MLP neurons of a small language model. Each row is named by its layer, matrix (up: input weights) and neuron, and shows model dimensions 16-111. Each number is 128 + 32 x the weight over its row's rms, rounded and kept within 0 to 255. Numbers have three digits each.
Before each neuron's rows, "fires after" lists the tokens most often just before its 100 highest values on Wikipedia text that the model never trained on; "fires on" lists the tokens most often at its 100 highest values on Wikipedia text that the model never trained on.

fires after: " E", "E", " T", " A", "I", " t"
fires on: "A", "y", "c", "el", "I", "uro"
L10.up741:109135153076143175176086127101137107092094146118139105148112146128126111142151133137054137164156118099115122148156133093084138122140136136107136119190147091167131153167163138099057118167089141147131118091115148149175115131107058101097103102147157091147116132071104145173127081149126168092

fires after: ".", "S", "P", " S"
fires on: "\n\n", ".", " of", " over"
L8.up745:089129097154140086180125116083123142064077091128063099139094104133112123138158112208140083108181121169098143154103082115095183084082052103152115165127162123099144162132146113102105139127079119127146121134171123146117105161115193145124140131121128068124140153094170171126130047162109207060

fires after: " |", ";", " D", " N", "-"
fires on: "H", " H", " W", " L", " Rele"
L11.up567:120153090000108103124153047153116179123096133152086188138172099137140163173117105131110079120203093118058101131163147148108113103072132143122147127165154133085162141121125149083151074140122111147148107082118085098079143148105041123120165150131139132103074148112144126088083113172083157134

fires after: ".", " |", " =", "=="
fires on: "\n\n", "ing"
L8.up940:139161142145129049105141081200123112087114104143109120167106177176101122072107176144136109188151204160093135113057136120147185086145142080091072105126137121138119143130176133134126152131124136129107197070204106104154096169216125197096123149107104163132118112122126165086145124163171123109

fires after: " |", "end", ";"
fires on: " ", "ance"
L8.up636:132154114124143114059121082164133100131102068147125153088160133145074141110125151143139136121128160075059219079114158109125109070135174191151203164148125097049111101095106111146125142151059128123198198122143130161101175158117127085154053134132082126143138131089091198131130152112168160158

fires after: " c", " s", " H", " C", " h", " ch"
fires on: "im", "ur", "um", "ri", "re", "ol"
L8.up1062:125150114101114041105150169148184090188165096174149121132105151095149076085103149131189089115125164139177087181105091149135135147090072132060127168061129091130131136113127175128190153183098140095138150108167093084167145047138150124144137138055164130135128127125083119150120127090052151125

fires after: ".", ",", " \"", " The", " John", " Henry"
fires on: " P", "S", "St", " Vol", " U", " S"
L11.up533:194128118148100118107151133118165142126122145112171105122153054139136119136139104086102136128106129053142088187168128137173138158116069167137101159126167108144128074133183097129112141118149136163134076167190129089093118205148227180147096167188216160067182096161172120077142072141176168065

fires after: "\n", " at", " of"
fires on: "|", " the", ".", " |", ","
L10.up1118:135140132129133089134109116129087153091074133108128113124146162109099071137140111136168143095185098165165119180165102099108091146174111110189103116129147169114099095064098117161097174206143179207159137182110145109122124194166117136184152131091159131143162145111162164096134156181126085171

fires after: " |", ";", "1", " March", "4"
fires on: " ", ".", "+", "–"
L11.up737:169148164112107154130151095116138151108173056100169103118106147170159136155144104132081104146201105115080109193141096095105147125145140102139137142129139144115105111089169100140123158124067085160128102128117145100083091131082116091169115069159122085137099144129119131131077066155172193115

fires after: " R", " P", " V", " p", "ac", " v"
fires on: "ot", "el", "od", "in", "io"
L8.up384:097163130128142183115156128120154146120156116088108160048068107139105147135082111133171095129139134169086159081149055048107128154194094112166087113091148158193080135093097113163135118154169149119061179110125191164187132117178140119123104209095089140107119136118150119155144111154115136127

fires after: "E", " E", " L", " e", " l", " o"
fires on: "at", "c", "x", "m", "as", "p"
L10.up813:129136130083091139135134117150105049137105175117132122124176112164060162136080116174151136070142142099135111144137189162105186139126124100126131144106197062111135209156115102158158119167126110100118149055192129191074126112071109132124124132145126114116151101106082140117157141141097115196

fires after: " L", "l", " rel", " init", " l"
fires on: "i", " group", "ations", "oc", "S", "ack"
L10.up1039:185143074112152095106135083119171140080103128115136157126152144177097085153104101149079140176159177107071092119209084085119106129139170124155124129132105149063161175086153135097151162165104138120129115119218148127133110193141112144082149081107129149134090106130159209098123121133144101126

fires after: ",", " H", "'", " s"
fires on: " to", "er", ";", "t", "o", "."
L8.up1085:140134078124149135156049088172118147095142073159205087102133165160086162192162082105138110093108161129066164165141146137135085115104115121162113128156110116133149107076156164168144085060163134127106121070168086128168066097132096141129129048147112132157190170134103149146115133142112153074